MLP neurons of a small language model. Each row is named by its layer, matrix (down: output weights) and neuron, and shows model dimensions 0-169. Each number is 128 + 24 x the weight over its row's rms, rounded and kept within 0 to 255. Numbers have three digits each.
A block is one neuron, or neurons of one layer that tend to fire together. After each block is what it responds to, as a language model described it from the Wikipedia text at the highest values.

L6.down308:133102136149115153146106132154123112184093102139131099127113186111123102116118151149103120082171160118124124111095101177128086109112189142140122095134114114136101157117096127083146139117167150108119121107152093147145153114107147118094134127113111141128114055141163131135105143189119107125100102114114131144157132163154142126096132147128117162146151152089164125124118142129160130127123118144151138154177113135147143122135137079111130112122131098101100131139148153077161137136154119146116100076107019175099152150
L6.down409:138127137143134119175121153123153098119116129112138114161114104097092125144113170126168111133097172113094114135157083156179137151136156144121119096125150106139143110136128108088120116130145104088137152158159145136101145168137090097135155121155115140116118091123114136147144085125096111133137123125158150107096159094151145075115127101154145131133113099144139174095120146131120140147151106147083152125138079118117136123112145136137095121135088132164122120104095132151124169114129137138121117150112222141090162164
L6.down677:078088104137158119121081120100100176112102147161167109148144129135133095132090118140127111100143064119146102098107135116162130155126109158095121147152149159142144081171168096123102114117126127113145113139158143138127120102130129110114127126147126141091152139136139145153091133130115112086157131110136152129150106102126117128109169138157152114130123111129153162118139104105194140111114123110156141133159145166152132116164154103121128112153074109107136154144105134135140119118144104052153147118131156153043129130
L6.down823:167139164158151112149117116171144087109132129118124142081155120098115117130156147128115124172116149132169103137156124105142161121094098113119135120096127129107146158160154075151088104102165125118112156112136161128084115148088098125131110152118119139111099126154107135138133125077125107126101150141141094122148109166139117114113076072143155149178068131102117138090140166149121130171101136126097147162115135122156145124160115162149198101098144115149166122131086112142146120146143127143111143116162048126151142169
L6.down1241:115119154137125133154068163098151154132117100086109143113115165129157076142150136123087161083123087132165095124136136147144115099088134166147121093150098156168122106106159111100067166119156140116163139107145139174095099105148106155092121118119098169144159116124138077093115138177097127101129163111129112130126170139123144097118112136171126135139113090124126086105122106131137139136109134168150153150110099148103131148112094110093122104112146147154189129167115129106114160167116156101166154205122147110163139121
L6.down1246:121130121150146100177101149091144106126127114127138115096142164112080123108143139100097157126111178107139152157117115151129124148127125135121147114125168091106101149123139113106141104162212134115097160146061102167114129120128119138143090144127160141162128150102120114125126156091174118160126103160142100108138171114096111126119146097159144114058110153127120124121118150099162122142145162082133104129139090104095160148135121118134145118107170115156137154172119147119156099137123079127114092104112061152103076113
L6.down1409:137135138127111147152124126111158108153121099090112128132111136124142142156120119119112152138146132132152103106153118119137071116114166113148118159123141091130119130151138126112117170108119146082117089127176119076174130144133117116117093152152139143129185116169135166119136093111111142112115102144115104157113120126135134177171146145125102104175115148137111116118126133120145102098109126101120113124121179151146153129100138086100153157159146120080133144125169107155165112093133132131112128120163137143129126151
L6.down1736:087133142106125140112117130132141115186132150098096099139153114132105084107117136109151134103089132082092134089136172115163121125084140126112138115132095120165127134111137137143130138112157159125087181154145136099123103116117102106175128170153100140141132141101115148097182128183097160163114132133129150168157161179137097099078168071124142164081140138160126166129133099119140125124140138117125103118142152138129141115126136140145077106094165144099141111073098156141157079100105113117115155154141167109091139120
Responds to: Mostly thousands-separator commas between digits (11,000, 6,685), plus time colons (1:47), decimals (20.65) and colons or spaces before numbers or lists.

L4.down436:155113154124133093163147084113100171104167121117142118129140088163151132118141143127119162140089152094155128135163129142120127137084126125088160179154119152079128123136092132162088140143142170121108131190133137166144122124109132120103120112107151098086171139126132185105162124118126093074124110143142105057128140121097138155183071120104156110176142141114111130138131162114116102138120150154145099185130134101083112129095124158154160140101101101134136135164111110110120101140139121104140121089131014151119098126
L4.down577:064111168110132128083141101146092087158150132118137129157131120112098101098112158133111137120118131140128151151119120068080135100140135129138140136148159142130112137130043082123114155093145112118170141140176115138110116098123096144134136111146159139079148128145091156179161121109125135116132120172158189127108129111110075115109122110112122159121111133149100122099083103155103107123137126125147132134078118064149112117126130081116143110182093131123134108119154123130116102118109125178124119113142115126119111129
L4.down1068:158120128102137181177153086142121117204109112115152089116155113137127117118128108125115115070159100111149124113154157116140106124114147131099155133116127113124152128115120102127124117147132122163098129137135083143148147150109131125099102150153156133175172084102117116129140135127131146098130074109128135120115134114118104134131135143152134136130130181178096175149142125134139153102165123151224111116132170126128154117159107103134131110070115099113121122137121160119081117162123130181112096097118000115123115191
L4.down1166:099137136156140154141138113131096138162090151174106113103112182098118110144144130125157093132053150177147095164152123122134134137105125107096128139175094086133106122148116120132117109126133097111104125158153153125101125094136113123136166139153057149096148166112137126114120102158109175141086135143135160148118143125132117109134075140116110178130109134110121119125147145080145126137110101129129139092138118121095121124136122132114109121101136095148148105130111117151114120144130095109160111125157028123141137135
L4.down1298:089125173101150133096152084174100113122167145105137114087117107119109110136122117128105114092138147134122157095110116159154133112142117127101114137131172151136163143110079121150152114158123104157151110129097133139113177123149124112120159128124132134110160137139114131147126136127110144074137124140152153169114121123137093121160121150140090156142063108115112184109155139111143113150146147126143132111126148106078128103111151149065148113143137150124120146110138050122127144114131086155133119137126109138118151101
L4.down1458:108116077152144117138135116092111166153117135109152118130148104119125152156143124120128121086106109119122127134091178102109131135091123129131156142150081137128147107090152095137141116086146143132100125122112114090166112104116119151088149135116134169150108126143106119101109111131143124114075123163128161142102123115095098129126113161138114132152146147138105120083165156130101148101130129135113098108115123129147138156108159154130137156105093158135120167158139121106083111131136111150129108153111145125135102138
L4.down1507:131162133147166151102135126126124147133106127140146109217114130061115139131127117174105158146119132118131141133177135102176125146165111133073129132129126196133196153136138172125085111146146110129112128057143155090122134110136091176131138101191155142140131101137118101117126120156121106147115138176168117139145142163122155119151106123126126117117131114138119112134119117147103150098149087108116132097172143095117125138147112115186142097151128152124131132175077106116154098142099102128138122169137152142146123152
L4.down1797:099130128094113127145139101141102172190159186123134125116155118146112128145138116141104115124130100147129168176142127113111119130153141176123140161149138133113122134119115099114099146098157130133116116140161096176118159135081126159139168119132146166086117154177168135090157073137083104129124078118148138138122152079129099132140141128168109145131084152132141107132140135106146132133164131149154125143128122113148149142129152137112144125140108133167144085146124044117137181127117150116153118097148120142148128109
Responds to: Verbs of creating or starting something (founded, launched, developed, set up) and the word just before the new thing, as in "launch of", "form an"; weaker on citation tokens like ed., and Jr.

L6.down76:139122110162108101092123136153167132173108137115095115113144125101082122138071125100151140132148116136139118109144178128109136172123092152135130137092089090151170164112071137076187129111119122079200125096107136150102109127152144127123141128100126125151083115133145169138104147172104146159181155087147148138116165079108131111138121154127169163156149127110087135133116131122106146131105148145148143121118104115149158121112106075122144154138111105174134099098131103068081148128126137096124097145095059104159102128
L6.down309:132104156179109110159147167150102122128118138107136141143085114115107082126167116164133111131140132148122120132138087154115156119161131115106156169145134119126107119117149136127125065123124125159158152102128126147138143101131117167145165139089150165128116113158125112141110140099098099092146145117105125124157151080115128118117111142164124148102115148131109157090162139140144169142115121135148125126127152159151136079143118138108134125114115145142113111147137133090145098133136136171133097063105138133141173110
L6.down349:137113140155155142113135132124109129145112101143120144125152153102141144108121152157121099088124122073104145143128152134147144110124131114160118109155138104082155117169132126118163121143125148147119119138149092132131122118132139097108134127129169165131108165083116142087139128121091147145136163129205138129168173182148108108142126147166108102171114142103171095147132117082127119127122140094114139117156117082099102131096094124080102101189107111133102092148134142110068135124106113135141131126112205149133124144
L6.down628:156120132104090125080119162138130145142139088100098116117120123138136118148144131162106155151159115130111103135124114117096151140141147152097120093135142128156112132091106121141157137145169139137120145124165159099101152147161149140111150145145135100117142083133139104129123115137122153148126123115138125109116081116125101132152126108155101132139108100127128110143088087136133161101137135144126165158121070132151152124078102160120144132119132119129104129164110143095170103148136095118131140170111179141106136158
L6.down636:128137084163104174120114083135129161155116148112115116145079124159116135130152099112110101132159133132112103102128133144118115113120143166125162152103163099108122121076142137152105092134138104095144138136143085148104102116119108112174110106100153125103161121118157164140119119147116123090105131129132131104154167117096086147171118124127122141121118156114127091166147107107156141143132159130152092073126131135116078099178153098143150105105165174125142125142103147139128138146130087155107148112122057150150146120
L6.down1407:141152110178134129161136120118127142157156065141093168111107128122141149128159081109151187089108153112070140099165135127102119116112104149139141168147107142129137101110123095143132113134116096114138138124183121167162149126144115122122094111183140121104145114163136069116104122126148131154082123169130067115095139135124152114146143133130128154138130108152137138184117103156143119157127139131166153124105111117095119135144157140095150146129135157112119093128097107136106144161140128127148145114123188135102140157
L6.down1784:141127091134165110082138131104100163164076147158110122186088098155127157119126145132141115101123127117133144123140122133130130100167106114118140120151109102146138085122146090148158136131111131133120140126148138137084125150138104121161151087131141143110144127132149189108132120130093104136091162161126124097133113107094157120127126061136139130189155084142124128158143090103120133127157109148128109094136120155107141095112105129112141133138148148099121149130135123193107157101147137119120097117118156129107133104
L6.down2036:149123110142119109166132156161138122198084144133106128111099137145133116131134126097095148094084128132128117153116083173147114168140104118114124133115108109098129164148121098138127118125132159143153144135175066168109149091110132133102183151123145125189142101132114132108123176176137123106117188163133120168128129105155138093105130065138090114146066143127150099119131123117128127147103143151125144115143118133112205162111126131130109106140185117107125127155135131120111097116078130093112127125134095139126135135
Responds to: The leading "2" of 21st-century years like 2006, 2011, 2015, after a space, dash or parenthesis in dates and career lists.

L4.down83:098130112120114147152104133121065100142162160140145129107157120147073127135147125123106126127104113124131101119153121124106113128131095067142175133166073165143123141119193118113126087129111147120148099120158101133105155158107110118101115102143169157127158084132115141141188121148114135116154084114098137137156151183169089086140143142146077109083158127135138139111127095141125163151088158100122114123122122117144148157155133147148167147153166114108131161123152155116156124108144139155156150127151125113132126140
L4.down166:140125147084140146155110154122104130122153092157158125119159128086135127144138125112114142107114062121141146108104147171183128099139062126113168135145143133127150081123126174150142138131131127139088076116133168142115125117133127139108130148120148120114133132118139177142169118138155126152140072141133154153091130152137182134106167164157125098113107101150126131106066155091106165111116111133128163126133128174131178170102124137099082146140125130150123121114127151121150138148140155109135131144162197144161129153
L4.down483:107143160108140134154130103121156112050131108091176133121093150109129113099151073106118119137078111143106140143117155121095144156156163123108100140116152109138145136148137145096112146167161131151106103122158145125097111114124172145144098120134162142113141170124123172105115119126082134132090094164136146097095168130112145123136156121149128152142140125167098131042127177143158134111127161100169122115153151161141092139148149136126136141116089156191136107132139166116106120092147133126137139128176089119122116101
L4.down948:135172176121125071129129154105126151081116136117134116115154116102139117130111132075103113107101084137138136129122098103119093117153118141134128136112087115134164153162113101152110113109122125134177116154138119146107119119082171107118131115117127147166107126119122131123150125147136088112123076160138156102160139152116117136121143128081103128132155109108078113132161115128147141121118116119104123084162109107143156091133132119161133143088122121125115110152166080129118151115149111108124100127103228127151128117
L4.down1276:082181100097112119108065118105141108139108123178159161104146155113103158138120127104140179135122135095121129118103142093103090111102098122127166118122152130117111135118126151113136123158116130139110112134138186118095104116148114123100154115113159119124122108143102122146111122198127142113134118128080162097125130124149119141121137184166124111070183104139114119116134169170134112102115150130114102116117100148095112112133171146120174148127120120134151141150174099127147123121131142138138112109137234111158126115
L4.down1286:128137117107156087089116172143156097179096114133155142102160155119110141123118116138162099139119083124173148180153116168124094101093169079142135149084121116132157101155096136132131155088126177130147129110134116084120117096126143159122156111090154127096068119155125137106123173111083137150121150126133159146156106135139117176134119139126152114145155118136123104120160115133170117113128157144137137147101104163149147117137122158081130085143158136108132107123131131141105117093119135160165117175129177158136127118
L4.down1531:132137172162134130139113127088131092108099158128150126145096119107141108113131114124159108163138107074115085138095108173143101146152141084142142138105177097147157140116150142124100152093153104141102135134125148096076155184143136146125141133176156134181150143158149121134100132108129118118126108122106138145153119141130123155161122075113174123154129120098118092140131101092126094163150157107129133178210087143083121113189148135124143106109161121128091116141170093152130133106128089110124130131154141131104136139
L4.down1620:148130114111123109115107136126084092202111110124098061166133138152152132166145115118087160096163132179127158124117175140136109138144103145131131104117124097148149140138096127104101117163118130094117082141113120106119097167169117163132172100105124118101164157090108135172125142155097129157122127133105137164155139114116150106142136149154152123097150156102154131121159108135160070134160157150106161116173146120140137123149103129126127105147120153146117139093137150115138091132158096180112103112146253160130144076
Responds to: First token of a new paragraph or line, mostly the subject's first-name piece opening a biography (E-ugene, J-ayden) and the leading 2 of years like 2022.

L3.down525:128045121112158107128149176165128122133161073119099151175134137161138118158095128161141120132089137109150127126093137121171125128133145131141136103123135057103108116158169160124087132105113118132109132145134064126145132126168120076162159157141142149161158144159126114106119119116143110110119151157120132113130103139143135150106131133147113155121121059142153103144148153106123165127091120170146116143113156135089140136141120096138109114130148122124110112115110118134103182123121141113079098116161120169126122107
Responds to: Second digit of four-digit years (1|9|99, 2|0|06, 20|1|0) in career lists, tables and date ranges; weaker on list punctuation.

L3.down405:112125130126106120131123095119131173144115085082122116113159120131181155146162141138105125095115116126120150141122121077120178128127159080125195171134136101184114146128120124166154140181097135134124132139134111113110162138116179139127115155143102108111135137123110121145152104146116141090088089134110075152157167157124072063112103103120138170137127187132133164096130153133127136141090144134164145154135163125110139144103074120151147158149148118175071097143080146166090111178142115075147127083161150157111111150
Responds to: Ends of transitive verbs and "of" or "down", where the next token will be a determiner or object: nullified, complement, "in front of".

L4.down20:094155168148149105153134071126117107108149090117144107107114142136146134085137111087122108121200115110133139137106139100117139132106158128155158135157141102143175146113128107093125124134178118116142136121111133122077136143131121111075117126156146109138127153150189149132151134146065153113131161148130174117111100094118100153102134120114131146095139083155108139101149148131160136155084105131148152130151148107132077092157158138109126157109105152076141099116083111119104113145110106148116130107144186133166148115
L4.down629:114107081115095113144113123130139151122080109136102135114108119104106147124108141128103133106179131139123093071140124092140111173125122085090113144113130117108074119137104143117104150142146141125085105109104099109110155094091154115143133110103107161154141122138162159160084136134126087133108141132148142085129099105096128155121125124116088136114130150118160098141097104120109124132156095153171117119137159151129104168093147107083123064101120076133095161111135128142163155137122116157149098114127154096148105193
L4.down891:160126160132170142065119159112105111177119087120102144125124126093127183133125117126112172131125157147138177150154107114124128130113118155137122100128140133134145144138154104126156098135114135143150107145141194130162118133100156118114167137113105145114111113117123102161124146147103107128101131153082139134108086165136119127084143108143115139167131145120114088097120147135138104118098169154148145104164119159116072077117090180113119135119105155131080126077138118145146165113154129115155123162121023128139098119
L4.down1037:185180099144082164147092112162129098043156130113114113120091145147130124122148107140109090108165099150127140137129132157143082142158157117139103107143070130135153141150146156136113131110128108140144133097109169096153154122079117162121137107113117113147120106151081147138150126161113158102132123127119109170139165111147110127124139125114148119151130129160129115132125146161211135167148134141153105136157172180169062129095159143150177119126155099064149130109176143110159144105101109148151149119138062158106085154
L4.down1457:154105141151140177102161114143081118058122120144218118110107135129155120160105127154083163163103121133147135095160120167131124107101112180126134159154123116134111120144111131145108099147156089133112157123151118133117109142107127109092131164127145119159172105138110103118131122110151121127108071153121160114091107115111161115156172112092080144133161113137139110147166125104084136143123114124142116175090162140102083120121130140138115128109113102163120126141090134126143125123139161122152135162126107134075138086
L4.down1581:154143116142135127147138129116142156150127164132168106110111114116123098125153141148171135134116117133144128143114086153083158115111125072158084079115120114118098136103126136206181174145123102113146130142154137094145119133139103112069150138114139175096148101146106096134125111185118099115125126098146126102097110162115138151136120134165143161146144131119118097169140131121126088148094151152128132114077176067108121155170125114108137106093162127101129131131109098088133139074124136114137104133156206131089084118
L4.down1611:113189174148123119113119169120115150135135086158158086130096126130148097127123134169108120168106176138130120135130170118139129151140113118125140143164135140130179141155125152139137143104093118165146150142135155162155101138122140115120131139127157177126141091127083148084118131121138093135166078107108139140124117165114121140095147108132080134123147152133119156159126102129111127075178149155145149143137158113136160098117124162149106133112087135101149137117166153077140171123129144092063116109126140123092115116
L4.down1854:132126149116089113116148087089130125155110120148140148139081100152175081134159139152099155122162152097130169083138195103127154108111154127093133132144132136176170100162131112163102075151140148125136110135154134106150153158100138110121108114099127145142153154121104167126086123094110114142133171151139150142170151139072116161107149132124161115130155145165124103096114143136139136130111119108112114097125103125130082125128096140172151147093137156124133107121124128168105126131116129104096139146126203135092136085
Responds to: Space tokens opening a numeric cell in pipe-delimited sports standings, mostly the losses column after wins and draws (| 4 | 4 | 4); weaker on mid-sentence function words like of, what, as.

L6.down94:117130127102096137119171128153115144179072113122117103154119144104146126146172116152104129117137096104115118154149125138138104120150133129128130135154150094119111111105131146163175149143131114122089138166088136093092109115124132124119126108155123096128173113147126140121127154135098185156099085108146091130142130167105107105144125139163125138148152148165116142119158084100136134131169143129112105111127125156147141134159095127125106118162157125146170115107143166094138115135146105107160128126127008136111118155
L6.down174:122138155109128133125175140094150132180135089124145142077137156149137137135127108129128182121110131136143136157144098137149127139131174119140163145114112131134133104081096119137139142187107110145144137113158102111118124184119130155119113127130153142134131134117123156127124116066130154141084080100139097112113148153156137069142052139142168135132144134137131153111127154133119174102133154130150149116127115082104150125148095133108071114125150105154116121159099112118100106118143150110126087133077041139128081162
L6.down633:095149156134152165145140133117153168167150105131150102095143120137112136111133107155079142153116110142136112142146107157140096138096124101126106125169095131170113124127108118144159118131157135126079151143133111137136142141136131144106138137180113129148153114107136128145135148127100107116157111124141148139118127154152148089118155143103149151153111114112118116148127151153108127133112164160131110147114113114140138116151112109126138123108113138132165145111108179096150129141138142102151180116131000153158157117
L6.down705:158176132161102124148109110110079137148158136082121126130150109135134060099142162121097133085160183157134150122123115150139126108143122137124134182100109093116117140138088144161113133147137142108136160161092093154132146108105104142089123142140177138099135141127144145139144132128086138162134096145169145119115130117083176139108132121103157161114104179095139195113125111088125157136099142122138121146102133080140135114116079138140144116126079115124131096164136128116100097166105091134110124105076093105084101135
L6.down820:100119164149122117123124147123115157151143120124121152150172120116122120117117122106129130112111122133124149150144134126145143109115103083128121109147128124092114120149147129152125113130146098111109127108140110130107128083062111181100133120152174160116161140143129117161120095128156080116149080153150106144123150171116152136139095119152111161087122102130141134102078157081132139128121097136150156135090117079108113121088112119144115177135092126116141117096108093106116098108118133129146144125128108109139164106
L6.down961:151099133116137106120140081131128166112135128150131150155127144141132140143133156138079160120113140149107164122122108072120133085116112122120164151135172162106150158099122115126113140106100127097132115099133140118130122090065127094086145143121109164104086131090102140138111075130141099136114124161137150146113127118114141112118149121170122105107113049137090109140113143125085129139146132110214168170141135104094142114157117103126128147139150109105115091131151117156125098108084156180107137118144053173131101161
L6.down1098:102137119108121192114118128084122125159128110154120114111133132162112122121153079129143110127111112139092131203121093115136130147118111145129102104115111091163116130101100141115120096129105118120147189138151097134152123159137153144110140174102126194094142142126123140093139138125126109106142139136114159146111137097143146143134150148077141117076098147105161118081121104112116137171099117152132138144098146164145132130151132141106123113079131118166107180127106087160139145111114141158144078144114109117130118119
L6.down1188:117136161090162125111178139113133123173121134137148135107122124130057146145134185111115132110121140120144132124100123109105122141173144130175137131161146135115122137102100129138129133121115133117140148132166147115154108132078176151094144144122130112132140102112122138145152131116136117108109092122128116159125129128137131129125124128125157072088125173107145127092113116116108111123164173106146117139127131088136104117163118093137109098126118122110113137121083105119120137105135120125122101140108126157100081117
Responds to: Verbs and prepositions that come just before the title, subject or contents of a work, mostly in academic or biographical text, e.g. published, titled, authored, on, include.

L6.down213:155111141177133137101126106136099133117121138110137128174181126109136112138176161097129157144166137114117134115129157052144104130126131103081121121088151138098116139095104146104151089118100148156116147160142094103173082118168127113128158133106169130128154142128113111123129125131155115148141162158102153141111121131107115104112142103126114166106125146148138151097107099130146163151133152139118105119132159143119141134139103095179120118138120138109167134148102146120165099137107120113129142129100131159152159095
L6.down287:132124110121126109108150136079076192076117149097160196112109143090109111121151093134151141121155128116158130130110147143173137137090110117085110138136131106150148110158126132110103158086113131126147129121082206092195128115132111116146122126151116127089150118114133128189098131132122160137129186115117117117124146092119128147112098138139133137145137119123182135128117167122116124109133109149106118136079180133129107111099133173128140148129101161142109083106165125093164161115152133155131101150126136125124110118
L6.down542:179097157156070141130118091149168097115092146167171156110123147122146131098094101102145118122118122113161135139104101160156137133165163148126156113094090099111141145179121138115122121077153125183111143168111152137133155143137108116127146106120119110134105155107133117142134130128147121109155094108132125139093155132134128087159142125189144140191166089130114103113148094124119134117128141169118109109100147112141143099117141097104144118169142118126130114102129089107141109134112114126116122132135110147110104124
L6.down642:094119076145159107136108125117139104099105167132141119105116110131155118109142178118099154092110120123126144097122079126170105124137151122168106108117092117115164136100135158148106083139108081121124076120144123118117137170115127158111135112114130108108146152131103105142081106144086148097112088101159149124101140149150090111129142124160154117133125112122141137177128102117110146116117096110139121114128124136112146144129166141103129143104095138141175108125145120112085090144123100130125162109106220169138133108
L6.down675:131101107149113155166159115181078125073115087104118129163116153129126094121126150135141168127148133082132093133123109142132109126114071115096085104144116154141084119152161108148144138111113120156134169107132169065114121141104181138122125141114088099135121107163106120132116129160139136112135138165160108132141121124131110081123085100119152140102150131148115133114098136152138084136136114163111130131121182148144155109137160155147129112137134121130158105118160127094132148114139105134129075143116089104110119152
L6.down1295:132150131099122101076166115162143139114169139135088124140113146143138112105135117088177126136143147141137114139158139123149126136146151147178157146136144146116117127151116137114110155102139103097110129122110130167130138118148115155145119170131144085186085101124149115170147120114095157144113154120121149121123119132141108165135145106121106154140194109115128132165132128157136164146131099121116152153156098113124130092076117161119130129146100145104187128110122122086128101098145184124094075100126210138157158131
L6.down1902:153138093190124152121108140119141159149140112123107124152107165148103093138152131153152151123125171125148109134115110138133130111118135130195093111144143081175117170143097097081123079148105132106104119123133139077144127153080139100178120143144112186110128109138138119110098131135103123159102112163084120151074095130100098149115100136130137104127142126142147136137132113166101171108126179114144136096138145140089138108121142139138099111119124089107141106157146115150154152153146148149145123160113150117139141127
L6.down1959:143120141098141121121132161165139113142093150126119090155132177163082149147129099091149096132105114106136113144153167119179123110093139155156123100100133127144118190137102140142130157145114159097122110107117100124131155103173134124175117123094133165149151153091136129148144095114134139105155127176135123158168142103140130127133112122125098125131169126111123111114112107098143114158118149128094109121104126116129110131143082111158147114106159114131136148113134114088116125096149126118122090118128157116106127136
Responds to: Inner digit tokens inside multi-digit numbers, mostly years split into pieces, such as the 1 in 2010, the 7 in 1977 and the 9 in 1998, in tables and lists.

L4.down145:129101158135112135108135101142131128134120135154102140106158119111114139144108132107131152113141106136099139121129164109127118127120102081157091094103129177129097117119142111128142087070118110129154140148149136136148107136154123151153133147105150112104108106148132126126139133143171120132170115143162155173143133114139106110117132129135081136119122113128111090138192125103130140141113127137151098125096163135158095139171100106152161103129146112088155099101107120109127123148100208110116100154157192091139102131
L4.down191:090127108125095116115092115096151129115163140156110144069103116090166115146149114116119146136117145130136125117088116120154121166147157132090091109140158134127181147152146153167120119131100123136140134122105108132111109105145117145103120112101156135100097132094129086154119143154104102159116119129131146105081134139149095132151136113129110098148126148135110181147103098142111157138113123085147111105140136099094126166119128118122099136148123097117139111146141113118101111127132109137136107149160204115137106123
L4.down975:160125152135109147179138120116126112155176186110126135119156174099083136161098102102153119132108128116143145143134139109175134140117099112133072121118113106143136139173113153108117154094127114107151133174119093181133122100091132153125138138065123140142133098139117130129110143118168103117085089156147143103123123093157109148113171128154100139122133167121158109129163116120130137117108147112114109130121175103150131155110143161104135123124146158086127142150144099121138160137148103146111128138131255112091125096
L4.down1038:075133146124147168185158139109123123176128088124144135126120154102126125079142132114168097126122138114147153128156087155170119103116109084126147123111108143117093149134134118104098099171171100135122104141144145105137069144146145117121123108096121094122183124127132105142154120151134119111119126137128150150139091151141149166115085089121152079136136145165180117141135183175155103144104136145136135117164130166124141112143203156122128122138142149139132143106161116103155138141109101133120147124130149135156123110
L4.down1448:113088140097153133137109151093136097128170100108119074157116160141152140142137166146130125144141116143114142156165088139127110154111087103106131106156131113124159149098115135127133115142156147109146081175112115131135122148110144126091126145102141119113156168146115113154130131092124108126109098156175160122159048116118158165141139136117156141098093106132099103113116112125137095098100149134104110112101119140140147091111130141127135129108119140165135159132109115112156127105126120121116133132170217150165132119
L4.down1723:140141119142133132110107106149138096142096117123123141123175132124173096091115131124109105130159116105120145128140138111126135104149139150132111138162126103158157145103135121144130137125151125143158099113135103138141116144089178160097110119084115069137135079104125121161131061109119151116111112121165106121120107114105161101146128128125081151138103181128107112114122131135096154106130078087131112169113111110141146126163083122156128133111125157160133138163095089140123139116136132095169122128117188122116168114
L4.down1765:124098163150142116092169117136132144110132130120081105136135156112126165086156131145104096070144153138123166112139123138140096109118112141128117146085107131136122157167102098126130104148138140175120129138132149117132114133173124145096079088047092153104131156115107124123113127121141112104093080103144129143128130107078077137127123207151141146185137099123156123112122147149118141124107148149093122149112138135125140115130133113138108137124101141110146120142097122118093089118149113125155128165159198116151100137
L4.down1828:100119156147161170123153143154102166102122143141104093144121111095160136096142119106116148158126152133155147146133102139180174174083106123145139121115107124133151112138128114112125127107093142151159116138113150079173131128139151129103132140088107114154136123132093076151130137137153155141097140059123099165130114133133101120114139117123158107138167084175094085135137104121176134119162158157142069174110161127132163100091131154144135134140145175176134119162150091125143171096135099091120145137103165127118108147
Responds to: Middle digits of four-digit years, especially the second year of ranges like 2009–10 or 1999–2003, in tables, careers and dates.

L3.down1836:098132112130110121109082111157135149111125179152142161168097140119052169142097079140170118131102151134103148081129124107105131165112115098121112123149159114107113148122098119117181100135138125122163133164146146153088118106092178168138111078157164165099139112085106143100125115120148113113119132157121111129111144141118102115111125101133111164090098160112111097117152130131140178119126102112138149126168105111152099145105151166129136127095126133118132137111107158130112088124149145139153123155152169089190112103
Responds to: First capital-letter piece of a word split into tokens, opening a paragraph, heading or parenthesis, such as K in Kashipur or G in Garret.

L3.down480:157135110115159142151109140104113168136113137139087078108121087086083167074133170151136157121144128122146143173126105138065155116116118132165105088122144090143138137136152129132133154087149089116196104105129162107137121128131086094110099139123100131127143124136152134135142164163125140149119137152131160160100110095131137125109149135130164180110112182099110100094135134130136145095157149122112112139136153116112171130114140146115169101098132132120156163152084117138140130147160126107122127111103208165145085103
Responds to: Digits and dashes inside sports scores or league-table cells (3–2, | 12 | 8 |), and "which" or "what" opening a relative clause, usually after a comma.